{"n_layer": 19, "d_model": 448, "n_head": 7, "n_kv_head": 7, "head_dim": 32, "d_mlp": 1792, "vocab_size": 32000, "activation": "gelu", "norm": "layernorm", "norm_place": "pre", "norm_eps": 1e-05, "positions": "rope", "rope_base": 12000.0, "rope_fraction": 0.25, "qk_norm": true, "attn_scale": 0.284, "bias": "all", "tie_embeddings": false, "parallel_block": true, "init": "uniform", "init_std_qkv": 0.0155, "init_std_o": 0.0, "init_std_up": 0.0155, "init_std_down": 0.0, "optimizer": "muon_variant", "lr": 0.0082, "lr_mult_down": 1.5, "beta1": 0.93, "lr_head": 0.00545, "warmup_steps": 62, "schedule": "wsd", "decay_fraction": 0.333, "decay_shape": "linear", "final_lr_fraction": 0.02, "batch_tokens": 65536, "seq_len": 1024, "doc_mask": true, "train_tokens": 446900000, "steps": 6820, "dataset": "wikipedia_en"}
MLP neurons of a small language model. Each row is named by its layer, matrix (up: input weights) and neuron, and shows model dimensions 192-319. Each number is 128 + 32 x the weight over its row's rms, rounded and kept within 0 to 255.
Before each neuron's rows, "fires in" lists the words (lower case) most often at its 100 highest values on Wikipedia text that the model never trained on. A number after a token or word is its count.

fires in: "century" 20, "to" 15, "used" 11, "have" 8, "times" 5, "microbiologist" 4
L5.up948 [161 132 124 154 148 152 149 172  68 167 180 118 120 143 134 141 100 161 121 116  56 114 111 113 145 200 163 117 150 108 107  68 118 117 140 123 131  86 101  76  59 144  97 108 110 158 137  52 144 157 133 112  62  94 134 108 149  89 138 120  78 120  97 113  72 144 118 159 140 174 209 131 103 134 151 100 122 131 127 113 187 161 106 101 160 121 169 154 151 194 156 148 120 144 104 168 103 132 129  93 164  78 124 137 136  89 111  63 112 139  45 173 150 115  89 114 138  62 122 126 154 159 100 163  56 127 144  98]

fires in: "that" 39, "about" 12, "saying" 5, "every" 4, "synonyms" 4
L7.up826 [119 133 170 117 127  98  73 114 172 137  46 139 155 100 114 162 109 123  96 156  96 103  91  62 117 154 133  97 140 134 177 151 124 129 118 165 167 132 169 119  95  98 134  98 120 116 131 115  82 117 118 180 159 107  85 102 117 126  87 113 139 130  91 141 135  99 121  65  95 162 169 134 124 116  94  57 100 163 122 124 106  78 137  64  70 133  67 126  66 141 113 125 136 195 119 117 130 158 138  79 160 115 108 115  99 138 116 147 110  69  96 120 140 173 111 117 139 156 131 209  95 105 112  86 123 120 102 116]

fires in: "of" 31, "and" 10, "the" 8, "upon" 5, "began" 4
L15.up271 [113 163  86 220 104  97 143 193 122 138 146 134 195 145 129 133 183 146  75  69 127 125 147 108 124  90 160 186 103 186 111 119 143 132 159 201 123 137  98 135 111  84 117 149 134  85 107 140 153  68 118 121 142 132 123  93 167 133  80 149 133 124  99 108 148  72  99  83 131 103 154 132 178 142 123 135  64 135  99 116 136 154 130 139 127 114  92  95 163 179 151 123 145 147 172 121  86 147 181 127 131  97 117 161 131 126 139 128  61 162  95 153  95  82  64 115 124 139 170 129  73 114 161 152 123 141 123 109]

fires in: "in" 82
L5.up1441 [ 80  59 143  56 177 113 158 109 157 106 158 144 100 179  89  68 186 134 109 149 122 103 150 102 106 148 118 160 117 133 132 165 171 181 147 139  86 100  87 146 139 150 113 100 135 101 126 112 131 141 167  99 138 160 165 162 137 173 119 159 147 139 191 158  92 155 121 207 137 106 124  41 136 137 123 156  71 172 121 152 164  77 138 173  97 117 131 132 139 151 170 150 100 135 185  99 124 193 151 131 127  49 161 127  89  83 137 111 135  86  74 161 154  62 109 103 159  94 125 160 126 132 158  57 134 125 131  73]

fires in: "when" 22, "where" 21, "because" 7, "that" 6, "days" 6, "after" 6
L15.up448 [ 88 111 135 138 166  98 129 139 131 142 170 117 135 129 128 168 170 122 201 125 144 149 129 124 101 103 126  77 130 176 152  71 145 160 127 122 121 113  69 169 144 165 102 169 116 125 145 158 123  87  94 110 128 128 104  97 128 154 129 139 139  64 141 163 186  46 181 130  86  74 116  90  82 150 118 141 127 140 120  87 133 115 158 140 142 120  96 103 169 172 157 184 151 102 141  84  94 185 120  98 181 116 107 182  67 131 175  86  72  99 125  90 142 188 134  88  75  75 161  98 122 102 134 101 149 172 153 155]

fires in: "with" 22, "although" 13, "though" 8, "but" 8, "which" 6, "while" 5
L5.up87 [167 110 107 140 121 167 174 153 123 128 115  98 101 130  92 132 135 142 174 120 155 159 126 162  55 117 150 134 138 159  98 126 163 170 135  52 157  93 146 131 107 137  90 154  88 165 113 110 117 102 163 129 154 168 109 154 130  85  97 125  68 172 135 175 131 164 155 163 131 153  85 104  67 115  54 148 119 154 126 111 195 156 139 143 181 150 100 153 157 161 109 118 114  49 144 123 110 104 133 124 128  93 137 139 121 119  86 152 128  78 131 166 103  63  78 100 167 110 137 160 117  89 194 130 176 149 138 131]

fires in: "of" 41, "with" 25, "by" 14, "using" 9
L7.up1166 [141  72 140 101 154 158 118 145 134 177 148 150 117 141  83 122 123 112 255  71 161 105 155  85 101 145  78  86  95 139 177 121 187 155  98 169 113 120 147 148 141 172 164 155  85 126 108 124 111 167 170 153 118 104 113  97 117  61 113 110 187 134 125 105 136  81 136 114 108 103 125 132 125 129  72 167 110 144 168  76 133 119 142 102 182 134  76 139 149 107  74 111 154 160 147 128 136 136 141 125 120  68 214 135  92 114  62 101 119 119 103 104 206  83 131  62 123 185 111 212 128 139 164 100 124 133 158 127]

fires in: "being" 15, "with" 13, "having" 6, "writing" 6, "recording" 5, "be" 5
L5.up641 [ 94  71 127 109 128  63  90 140 155 115 104 124 163 142  94  41 128 104 182 123 108  54 134 145 102 123  88 182 114  86 137 104 201 166 143 148 108 122 111 126 144 140 123 132 163  97 107 102 125 142 116  80 137 109  96  70 141  93 141 117 154 135  90 149  98 108  90 185 115  90  95 144  96  95  36 160 115 109 123 110 133 119  99 130 153 132 114 135 147 114 102 127  98 144  69 135 166 184 137 109  92 144 185 138 108 138 103 238 155 152 139 132 193 102 109 176 183 103 150 164 132  88 227 134 173 163 135 142]

fires in: "it" 16, "these" 12, "some" 9, "such" 6, "table" 4, "those" 4
L5.up1328 [176 107 110 119 131 143 152 120 150 171 162  76 120 140  81 110 149  94 128 109  93 160 122  75 162 114 128 118  99 109 165 159 155 118 122  96 106 103 161  65 135 104 101 165 125 150 109 184 107 150 152 114 119 115  73 123 138 148 150  74 129 158 137  86 125 159 126 123 156  82  51 185  94 129 130 151  91 135  90  71  97 172 136 107 140 161 105 157 129 140 157  95  89 116  62 151 166 159 157 167  75 142 109 144 158 108 132 101 187 113 133 117 100  84 117 132 128 129 119 122  63  76 146 172 112 103 114 158]

fires in: "would" 13, "said" 12, "was" 10, "is" 9, "s" 7, "second" 4
L7.up157 [127 140 147 118 125 123 127 168 161 137 183 151 113  42 120 142 129 162 170 107 167 210 133  77 123 138 130 110 122 113  87 155 105 124  94  81 150 142  98  83 148 167 144 134  98  99 136 141  80  74 117 110 151 112 144 152  94  73 220 121  81 174 166 155 131  87  93  91 142  98  94  23 100  98 120  94 148 166 101 167 145 127 127 143 123 135 134 174 106 113 176 113 127 173 130 158 130 143  95 106 157  93  79 133 158  94 130 137 136 136 113 147 125 163 109 124  65 152 140  70 144 127 155 130 150 148 155 141]

fires in: "i" 23, "it" 11, "we" 7, "he" 6, "you" 5
L15.up657 [134 114 124 157 151  73 118 155 138 156 132 156 124 106  71 119 114 115 181 115 123 186 116  84 104  90 131 101 127 160 167  71 105 166 118 164 163 167 127  87 144  87 121 109 194 157 135  84 111 114 193 141  67 100 113 114 149 162 127 160 107 174 120 172 137 153 103 163 167 123 134 127 130  93  79 111  88 131 110 121 118 125 152 106 130 179 156 115 135 177 127 164 133 178 142 157 188  90 124 128 138 113 128  78 159 105 136  95 152 191 124 104 137  72 113 141 171 154 136 125 126 166 129 138 145 139 136  86]

fires in: "total" 13, "final" 11, "match" 8, "game" 6, "28" 6, "throw" 6
L7.up1427 [ 76  86  77 107 135  70  78 125  95 110 153 145 130 123 120 145 176 137  86 131 115 160 155 123 110 118  84  80 100 153 151 142 149 141 124  93 140  82 116  91 136 103 112 132 149 112  65 149 112 136 170 152 134 145 215 106 190 120 134 141 108 129 193 157  99 116 182 140 140 156 139 132 136 101 229 167  82 177 114 144  72 136  79 112 150 114 126 140 108 109  92 164 200 131 188 106  57 101  96  93  87 159 166 110 112 130 182 126  66 182 124 128 165 137 140  98  92 131 102  91 131 123 113 108 118 197 136 110]

fires in: "japanese" 26, "chinese" 18, "french" 8, "malayalam" 5, "turkish" 4
L5.up1404 [154 114 126 163 153  98 124 118 174 128 145 122 101 148  68 122  76  92 170 180 119  88 111 120 143 101 138  88  99 124 170 163 130  92 124  89  84  69 106  99 106  91 123 100 124 139 160 142 124 165 144 151 151 148 183 115 123 143 116 158 131 121 146 113  77 113  83 190  98 111 134 154 121 117 131 111 150 165 142  63 175 148 110 125 110 137 141 112 216 155  45 117 130  89 113 116 118 107  94 133 109 137 196 143 166 133 136  99 114  35 116 125 111  65 113 135  78 103 113 119 132 169 138 188 128 173 161  60]

fires in: "of" 72, "15" 4
L5.up557 [167 122  69  91 139  93 171 125  79 169 170 171 134 112 131 123 126 128 108 123 108 124 106  86 104 134 111 145 183 137 133 154 108 158 112 145 115 146 132  91 126 153 168 129 114 128 102 111 126 116 155 138  77 106 141  47 137  98  84 124 185 166 115 129  91 110 133 161 123 163 156  87 147 141 155 131 105  97 127  73 133 140  94  89  99  60  95 133 138 132 181  86 115 151 173 149  93 158 117 101  89 137 124 112  81 183 153 169 120 111 172 150 117 153 101  82 109 157 174 189  95 155 132 113  79  74  47  46]

fires in: "19" 14, "17" 13, "18" 13, "20" 10
L7.up1260 [158  81 105  97 104  59 136  89 151 119 168 148 142 138 121  78 123 172 103 129 107 174 136 118  91 131 136 190  88 140 171 122 162 153 144  82 193 181 156 130 127 115  41 148 124  84 146 148 143 109  86 143  72 129 140 129 165  66 146 167  86 101 133 137 154  91  81  92 134  98 191  83 127 198 134 157 148 113  92 188 101  95 124 145  68 119 150 148 168 110 170 138 191 141 154  92 156 127 139  71 122  42 183 112  60  98 116 122 108  92  89  90 186 182 145 122 121 133 115  96 109  70  84  44 118  88 134 172]

fires in: "and" 46, "had" 13, "decided" 5, "left" 4
L7.up1181 [146 148 164 151 118  79 110 116  93 125  95  93 173  99 164 155 140 115 114 151 122  53 149  92 105 127 173 158 161 211 125 113 148 114 143 164 106 117 160 159 148 126 182  46 131  99 123 118 149  99 105  96 159 131 142 115 110  76 123 157 115 140 146 124 151 148 118 152  34 115 183 130 122  67 133 100 152 115  95 121 187 150 182  81  65 209 113 143  84  84 144 122 199 129 160 132 136  81 105 152 151 131 154 145 126 101 172 105 137  87 159  93  99  87 176 182 133 133 138 160 146 110  88 131 111 165 155 169]

fires in: "that" 51, "of" 21, "if" 4
L5.up1170 [152 139 171 116 166 118 165  83 128  79 115 134 116 130 113  93  71 148 169 132 135 156 150 123 114 109 121 154 104 190 155 136 163 136 183 108  94 150 146 163 126 175 139  78  79 134 112 126  97  68 102  96 104 140 141 148 102  93 129  63 144 101 136 113 135 122 134 141  88 128 149 124  79 193  97  85 124 115 107 197 113 127 143 178 159  73 143 154 179 182 177 131  87 118 145 127 117 176 187  68 157 173 105 134 161 145  82  66 134  48 119 136  91  98 149 125  84 122  64 108 164  79 147 107 107 124  90  87]

fires in: "a" 38, "his" 8, "over" 7, "about" 5
L15.up1479 [111  72 154 153 163 210 158 143 134 142 129 109 111 113 187 157  93 121 133  92 169 158 174 130 141  77 149 120 101  98 128 139 152 135  81 131 120  92 137  76 155  66  93 141 116 146 131 134  44 114 187 177 162 181 158 117 174  92  95 120 151 126 146  97 153 150 137 122  74 105 119 113 216 134 111  86 122 139  90 141 139 133 130 149  96 129  93 189  73 142  93 173 109 161  90 100 115  46 149 132 151 102 105 128 155 119 139 140 130 117 122 142 150 111  87 109 104 157 162 150 122 126 101 161 120 186 102 143]

fires in: "career" 31, "head" 8, "from" 6, "vice" 6, "positions" 6, "job" 5
L5.up316 [121 103  75 122 151 136  36 146 213 160 108 110 161 175 144 132 126  90 108 137  91 141 134 142 107 108 157 172 126 176 129 190 161 170 154 142  63 121 141 147 108 174 173 140 141  82 159  97 164 132 125 186 129 152 117 117  86 116 114 212  42 166  99 100 182 121  90  94 108 175 123  95 101 143 118 158 139 151 162 112 124 125 166 102 151 136  90 146 145 141 168 134 109 174  48 178  63 114 123 100 108 159  84 135 108 126  87 120 149 119 140  78 184 151 112  98 160 111 137 178 108 124 206 110 145 117 159 110]

fires in: "a" 27, "well" 17, "of" 13, "result" 6
L7.up854 [144 127 171 161 124 115 113 125 128 100 158 183 107 192 153 144 134  72 146 187  76 122 153 154 133 151 181  72  82  86 115 132 107 119  92  79 118  91 142 134 158 123 175  89 117  81 153  74 142 122  98 113 101  90 125 119 128 110 115  98 137  88 161 151 137  91  96 147  95 132 102 116 103  89  98 144 195 172 152 138 167 146  86 106 171 143 132 175 146 152 159 168  89 147 132 126 166  91 105  92 128 171 137 132  98  88  87 146 145  93  82 119 154 145  93 136 150 109  78 143 153 189 158  39 172 125 107 175]

fires in: "also" 30, "only" 25, "africa" 11, "2022" 7, "w" 4
L5.up1175 [139 104 163 126 198 124 168 116 153 153 160  90 126  93 197 107 151 103 179  90 142 150 120  97 150 103 113 153 134 177 151 124 146  47  50 131 156 204 167 118 128 142 149 117 205  98 133  90 120 124 100 131 172 110 178  89 137 153  87 128 101 125 125 140 145 178 107  76 138 176 105 102 105 168 136 117 156 179  92 134 136 134  98 137 173 221 117 162 145 168 101 127 142 145 145 118 113 110 121 127  98 117 154 138 126 145 123  92 119 162  94 156 122 141 137 146 135 170 129 161 106  53  96 120  56 184 159 165]

fires in: "w" 33, "we" 17
L5.up1164 [125 113 138 145 161 153 148 147  87 111 183 116 120 124 157 102 139 154 119 155 154 161 110 160 130 135 102 135 144 150 202  82 135 104 135 171 162 165 169 130 106 142 117 141 132 143 158 128 112 124  92 108 127 174  68 151 139 130 153 171 116 122 131 137 107 133 171 103 148  74 184  99 125 136  83 100 114  50 167  85 141 138 124 103 153 193 148 156  83 177 138 216 131  95 217 121 134 131 152  91 156 143 113 106 115 162 153  57 155 118 138 127 124 137 201 153 133  98  86  40  91 145 150 147 169 112 112  98]

fires in: "of" 57, "by" 17
L5.up465 [137 150  13 107 146 110 102 145 124 127 117 158 158 138 112 216  98  96 138 124 135 115 131 139 149 114 150  97 177 103 131 129  79 116 151 163 166 164 161 153 168 134 170 113 157 136 164 162 102  99 144  90  35 125 130 122  67 141 136 175  58 168 110 118  89 121 118 100 157 138 108 173 173 188 183 126 128 100 142 133 124 138 117 106 174 119  89 152  82 137  98 158 178 111 165  72 117 147 119  72 172 101 104  95 104 135 134  89  99  94 124 152  79 185 166  99 127 171 108 116 120 105  88 154 216 129 139  92]

fires in: "group" 25, "team" 21, "band" 19, "album" 7, "singles" 5
L5.up1121 [112 155 147 196 141  53 100  62  98 188 156 101 168  82 148  84  84  90 155  95 130 130 132 121 178  98 108 116 193 147 189 117 212 125 165 120  86 114 177  88 194 241 134 152 166 117  98 142 107 163 147 164 114 117 115 119 118  85  98 142 146 111 136 137 147 194  90 183 126 146 140 158 130 105 120 136 111  85 158 106 133 158 116 117 118 101 146 111 133 169 159 152 141 109 150 124 123 132 137 149  78  96 164 128 133 148 125 126 108  96 118 126 120 130  68 176 169 145 110  85 141 114  98 140  77 101 167 188]

fires in: "the" 17, "where" 17, "which" 10, "member" 6, "centre" 5, "and" 4
L7.up1085 [ 75 203 181 128  74 172 119 120 205 105 169 113 165 112 139  90 119 136 149  84 166 121 209  97 118 122 160 115 148 154 118  75 135 100 111 111  75 136 113 120 112 104 175 111 112  81 126 104 131 105 144 127  78 168 145 179 135 124  93 151  74  86 166  98 109  91 151 176 211 123 179 143  61 153 214 108 100 164 115 181 172 105 132 108 144 102  90 128 143 107 125 172 158 101 167  98 127 106 119 113 148  86 160  83 134 116 157 153 145  83 134 166 117 140 160 144 135 126 131 158 125 127 147 156 141  93 145 122]

fires in: "to" 26, "from" 7, "s" 7, "towards" 6, "of" 5, "on" 5
L5.up657 [154 148  64 110 162  89 145 128 143 231  95 109 135 114  86 173 185 133  92 112 119  87 153  95 142 132 129 109 120  95 113 126  69 140 156 124 122  88 195 127 181 157 149 153 142 124 102 129 100 134  90 199  97 112 139  93 105 156 110 159 124  77 151  56 162 125  92 126 167 120 171 135 136 151 100 137 145 117  58 112 136 178 128 154 205 116 128 125 108 163 157 100 101 167 105 167 119 151 104 118 111 103 125 123 139 139 134 127 117 121 133 132  88 102 119 105 135  98 143 153 107  90 142 121 164 160 124 105]

fires in: "in" 36, "w" 12, "loan" 5, "design" 4
L5.up466 [131 141 115  98 141 157 101 151 115 122 159 163 145 141  98 149 140 180 130 125  46 114 100 137 149 137 168  70 136 188 163 105 137 146 113 121 113 138 108 137 108 136 120 159 123 119 109 113 158 126 177  88 134 125 147 113 153 109 109 144 145  82 156 135 128 178 135 152 137  69 126 163  47  69 140 158 155 158 145  83 110 116 136 128 122 148 137 154 116  90 158 112 103 122 133 145 106 162 118 140 180 123 138 101 136 159 115 118  96  61 151 169 109 117  88 143 156  37  90 155 123  88  26 148 156 144 157  14]

fires in: "by" 17, "with" 9, "relationship" 8, "role" 6, "to" 5, "appearance" 5
L5.up646 [118 106 115 116 157 117 164 174 124 136 159  90  50 155 153 118 107 108 137 107 114 119 121 163  96 171 134 140 138 156 148 141 112 131 146  86 118 141  68 155 128 102 126  87 161 170 128 209 231  78 194 101 167 151 106 148 139 213  72 165 153 178 121 116  69 153 114 177 126  97 124 150 145  91  94 146 186  89  77 144  62 138  95 166  89  98 116 117  87 181 205 167 116  92  82  69 125 156 128  91 119 141 133 138 174 170 142  90 108 117 130  79  60  84 143 178  99 135 127 127 132 102 166 124 154  88 137 108]

fires in: "in" 28, "00" 13, "sheet" 6, "30" 4
L7.up1255 [109 162 111  60  42 161 120  86 190 164 146 120 118 150 132  76 190 131  89 144 129  41 114 126 115 119 137  82 121 136  79 164 138 138 121 141 126 163 161 137 170 109  57 147 109 114 132 110 145 129  79  88 179 109  76 202 169 139 156 160 133 123 118 139 163 121 158  68 118 154  96 102 133 104 161 134 106 114 153 157 140 183  99 112 195 132  94 128 116  61  82 157 103 101 152 105 171 146 129  88 193 216 113 152 128 204 116 147 161 142 131 127 141 170  71 144  88 157 159 104  84 120 136 129 112 117 145 128]

fires in: "a" 94
L15.up1000 [133 132 120  88 133  92 127 121 136 116 126 151 124  67 145 159 165 134 149 149 160 125 108 107  75 179 131 155 126 100 146 158  70 155 117  98 186 114 150 146 146  87 134  54 110  97 140 118 140 141 121  92 160 156 151  98 157 168 112 140  93 164 143  66 138  80 132 121 132  31 150 141  83 141 120 116  56 121 138 149 185 200 194 113 168 145 110  83  92 163 142 173  87 121 116  64 174 110 143 104 126 109 145 136 132  89  69 144 140  56 144 100 140 130  89 105 125 123 131 133 138 126 146 112 153 132 153 104]

fires in: "with" 31, "a" 9, "or" 6, "by" 5
L5.up1752 [130  77  62 130 108  84 141 123 145 120 163 162  62 132  90 128 148  91 144 111  79 125  78 125 121 119 138 127  79 157 113 114 171 123 156 142 132 128 144 126 102 139 104 150  87 130 117 137 146 139 194  80 129 158 137 126 130 152 131 156  87 145 115 153  74 157 154 121  49 149 152 142 138 109  54 144  82 112 151 140  89 156 145 168 165 153  91  58 162  84  56 183  94  84  76 133  93 127 107 109  75  78 185 133 187 153  66  94  99 113 127 109 103 188 132 138 150 154 140 191 103 103 106 122 143 128 124 180]

fires in: "was" 38, "they" 7, "is" 6, "been" 5, "were" 5, "re" 4
L7.up922 [154 133 110 125 142 119 151  71 128 158 188  97 188 128 131 199 151 148 187 150  66  72 100 121 118  67 111 132 103  92  92  93 141 102  32 142 126 115 137 143 170 118 161  64 160 128 189 129  97 138  46 148  85  74 114 147 161 143 136  96 124 177 142  88 144 118 139 123 149 100 159 134 201 152 151  99 162 182 126 125 135  68 125 110 102 115 126 153 165 143 145 122 166 165  74 161 115  99  96 137 141 143 135 125  97  70  82 104 153  95 153 146  67 127 129 150 137 157 142  76 128  94 116 110 121 122 177 127]

fires in: "be" 32, "one" 27, "being" 11, "have" 7
L7.up1145 [106 116 138 151 169 131  59 112 112 116  66 150 130 121 156 171  97  90  81 112  82  90  96 145 164 147 116 105 138  88 114 112  94 167 156 115 167 149 115 154 104 106 144 118 106 142 142 133 117  98 141 118 103 161  78  94  92  99 120 158 168  89 124 148 175 147 129 166 109 118 115 113  90 141 135 195 148  67 123 167 116 129 106 156 149 149 125 167 103 143  63  99  80  84 124 149 115 121 156 136 118 102  91 163 129 112 112 168  88 109 167 175 177 141 129 100 149  96 156 131 164 112 134 179 155 115  71 114]

fires in: "each" 24, "and" 13, "any" 9, "every" 6, "one" 6, "an" 5
L7.up123 [189 130   1  87 131  81 118 119 104 145 131 113 122 157 168 120 115  72 132 168 112 187 167 135 120 117  84 120 177 126 118 120  98 150 154  86 106 114 192 114 146 182 134 108 110 145 145 126 106  98 146  63 160 100  97 126  96  93 161 170 155  93 155  78 172 129 132 166 147  82 102  97 111 115  91  93 160  90 141 139  97  65 186 135 100  81  74 140  75 177  57 131 119 168  65 114  66 118 162 131  65 134 137 164 147 134 109  94 143  76 116 107 128  88  87 108 152 132  83 123 122 133 153 147 207 113 176 122]

fires in: "has" 16, "by" 14, "use" 11, "using" 10, "features" 6
L5.up11 [110  94  55 110 159 119 134 159 165 113 131 150 139  53 140 189 147 114 149 132  95  91 147 195 147 126 129 103 149 127 116 122 163  95 169 128 134 135 120 133  81 141 127 135 131 149 190  93 117 165 115 115 175 173  84  95 139 129 125 166  96 138 123 145 140 142 120 168 116 100 130  76 176 127 119 227 106 141 134 167 169 176 163 162 130 188 116 139 101 145 163 124  82 126 142 113 150 118 164 113 103  81 131 145 126 149 105  65 105 142 111 156 107 140  88 153 209  94 119 149 122 180 158 201 146 101 203 124]

fires in: "made" 27, "directed" 7, "make" 7, "by" 6, "built" 6
L5.up528 [103 144  78  99 141 129 139  65 103 140 123 146 129  99  97 192 130 127 117 155  86 138 148 125 139 110 145 146 185 133 130 132 104 112 179 117 159 114 129 116 112 144  84 151 146 131 130 204  92 148 113 175 139 112 107 143 102 148 130 139 203 106 166 158 164 114 160 116 138 171 145 160 187 141 111 129  76  92  91 129 137 151  56  96 153 188 170 134  78  95 162 131 146 148 155 109 185  98  98 138 174 103 120 115 143 115 106  99 126 113 201 133 151 199 197  77 144 112 135 141 118 133 151 157 109 142 166 145]

fires in: "that" 57, "while" 19, "place" 9, "part" 4
L5.up651 [ 82 144 141 112 123 138 115 112  85 136 161 150 142 145 145 143  64 140 154 156  79 117 123 163 164  85 115  85 150 209 120 113 153 139 188 142 172 137 131 185 184 134 116 135 115  97 129 159 133  67 150 130 147 110 110 107  61 140 126 120 121 125 155 121 154 131 186 126 142 138 214 157  70 152 162  90 106  55  64 140  95 167 161 112 141 117  88 142 152 133 138  99 149 155 143 112 155 120 129 153 211 101 159 146 171 121 190  98 173  75 162 129 130 116 126 175 152 130 156 137 125 123 121 182  73 125 113 101]

fires in: "of" 40, "list" 8, "addition" 6, "but" 5
L5.up973 [161 117 171 148 204 127 116 122  97 103 179 120 150 124 106 147 151 201 124 131 127 145 117 104 107 126  95 146 119 110 113 181 100 164 183 141  94 133 118 136 138  91 145 116 130 125  47 104 132 154  96 122  91  72 130 169 124 121 101 155  88 100 191 148 126  95 133 150 144  79 114 149 124 160 122 136 135 181 122 129 116  77 163 196 106 156 110 123 158 148 163 158 107 129 134 110  92 145 151  89 124 157 150 113 145 130  98 183 185  91  95 139  89  95  80 109 117  35 132 153 131 108 209  92 179 130 146  87]

fires in: "by" 27, "with" 17, "while" 9, "before" 8, "when" 4
L7.up413 [187 184 121 112 125 143  61 113 128 120 151 151 176 133 117 163 184 115 128 156 107  57 118 132 191 143 143 139 125  91  79 138  90  95 124 122 136 161 141 152 118 163 142  76  63 105 152 173 171 163 160 169 121 171 109 111 147 208 131 155 134 135 187 125 105 114 136 119  87  83 154 162  95 163 112 119 148 131  89 134  98  76 104 178 106 115  84 108 123 144 153 146 158  87 136  84  61  84 183  93 185 107 101 171  86 167 141 109 166  95 109 107 122 158 177 127 103 111 207 121 134 149  92 137 126 135 109 149]

fires in: "place" 30, "i" 11, "from" 9, "population" 5
L7.up259 [139  92 101 116 221 141 118 150 145 136 135 114  81 136 104 124 127  92  84 162 143 141 129 125  66 173  99 140  73 154 127 156 107 157 137 155 151 126 133 134  81 165 136  92  11 137 125 162 112  78 190 153 168 126 128 124 204  70 146 122 135 107  78  95  94 139 156 166 154 135  92 177 129 107 117  96 124 145  90  57 172  99  77 156  90 136 167 155 132 183 123 163 117 174 134 156 138 130 113 122  99 107 139 190 127 110 157 124 150 182 116 150 137 161 132 147 206  70 138 112 164  97 136 150 152 165  99 120]

fires in: "also" 31, "w" 9, "it" 4, "best" 4, "top" 4
L7.up1307 [159 131  94  99 120 118 137 157 174  62  98 151 119 102 112 157 166 125 181  59 147 111 100 199 123 164 126 149 119 101 181 149 104 140 104  65 154 154 146 171 124 116 105 147 131  66 118 121 124 106 173 128 100 102 127 164 125  82  79 164 126 141 163 192 122 143 139  64 155 108  94 156 113 152 159 137 112 131 105 108 123  86  92 109 117 126 119  78 143 140 109 192 135 149 156 134 171 172  81 101 108 196 111 123  88 117  91 108 127 183 156 112  99 170 150 127 122 182 116 145  83  64 118 157 148 156  91 110]

fires in: "united" 33, "carlson" 8, "lyra" 5, "0" 5, "yakima" 4, "old" 4
L5.up815 [128 124  61 183  63 158  60 136 134 101 136 121 154 100 114 122 122 142 150 124 105 103 133 175 119 102 138 127 168 120 118 130 136 129 107 112 107 149 140  89 117 133 136  54 110 108  84 173 122 154 131 134 169 161 138 158 115 130 169 114  68  34 111 104  97 149 138 131 138  65 134 131 137 108  98 133 126 141 184 133 161 144 160 180  35 163 127 126 203  94 124 115 223  60 151 106  79 148  79 177 101 144  39 121 193  95 119 119 166 152 113 162 152 157 170 154 111 136 167 112 149 199 101 131  77  91 168 168]

fires in: "by" 19, "has" 15, "have" 14, "had" 13, "to" 8, "having" 5
L7.up1300 [ 65 143  96 205 125  90 143 128 163 127 116  54 139  93 113 119 123 152 179 133 125 118  82 132  83 152 105 106 123 107 124  79 136 150 156 108 138 155 117  96 148 158 134 118  72  68 136 128  91 113 157 127 132 173 106 142 122  85  90 122 138  83 114 114 111 137 150 117 134  86 191 164 188 139 126 122 165 154 138 157 157 107 127 164 154 159 111 129 138 110 204 176  99 126 101 109 196 111 176 131 151  56 158 146 160  82 118  90  83 128  89 140 120 147  97 187  87  84 105 175 187 166 140 105 166 122 104 166]

fires in: "and" 23, "or" 12, "website" 6, "team" 6, "album" 5
L5.up1748 [114 207 110 141 167 102 126 171  92  90 108  77 121 116 160  86 154 146 166 155  48 148 148 139 120 157 119 117 151 131 124 101 145 122 118  57 146 140 185 154 166 139 176 179 171 124 160 176 110 119 186 129 126 115  83 110 107 119 134 102 169  55 137 174 117  75  87 134 139  75 139 140 116  90  29 154 106 118 139 143 176  92 105 122 165 187 165 144  65 177 217 140 148 157 154 132 146 109  88 128 163 118 222 125 110  65  88  89 109 178 111 122 129 110  69 147 163 161 139 141 200 120 214 162 130 126 143 134]

fires in: "of" 16, "about" 15, "that" 11, "on" 8
L5.up832 [101 180 110 159 139 101  86 161 184 157 102  98 152  84  78  98 114 154 146 144  78 154 138  94 140 152 127 121  84  69 126 121 146 120 146 158 155 114 142 155  93 124 162 118 152 129 163 136 114  90 151 145 139 132 162  97  68  84  82  92  74 146 131 171 115 106 214  87 109 152  89 167 137 120 138 132 132 119 105 143 117  88 176 140 157 196 150 105 130 179 162 170 116 162  72 153 142 135 147 125 134  45 156 143 166  89 170 134 109 108 115 130 118 117 145 128 163 124 111 113  59 140  94 112 120 133 156 133]

fires in: "with" 27, "by" 15, "from" 8, "death" 4
L5.up869 [ 54 100 192 132 200 103 125 156 130 102 142 175 175 173  72 134 127  95 165 134 101  79 165 152  92 121  33 121 122 115  99 139 130 117 125 170 145 118 138 163 142 152 141 113 116 138 118 182 147  41 149  67 144  94 158 139 187 129 138 131 101 129 126 127 160 126 103 144 158  58 132 154 109 124  92 193 155  88 150 113 152 159 117 127 155  61  94  86 122 137 162 108 167  90 167 128  32 154 114 164  59 123 123  86 119 140  72 152  80 152 107 166 151  90  78 183 162 193 178 131 130 156 117 116 127 122 107 145]

fires in: "were" 37, "are" 15, "was" 9, "be" 8, "located" 4
L5.up371 [144 141 189 159 104 172 142 160 142 145 145  49 133 160 153 130 105  71 150 110 145 100 106 203 131 128 138 181 179 121 121 156 120 156  94 110 126 156 100  99  85 116 137 130 118 107 109  82  99 167 115 113 115  88 110  87 136 164  81  74 151 138 169  91 136  99 118 115 125 124 159 113  97 123 136 129 155 215 165 166 119 150 138 130 133 110 143 175 170 159  76 155 141 164 167 132 170 114 153 151 125  76 125 167  77 178  64  90 111  80 113 173 131 112 100 118 113  86 101 102 199 173 164 119 100 162 171 136]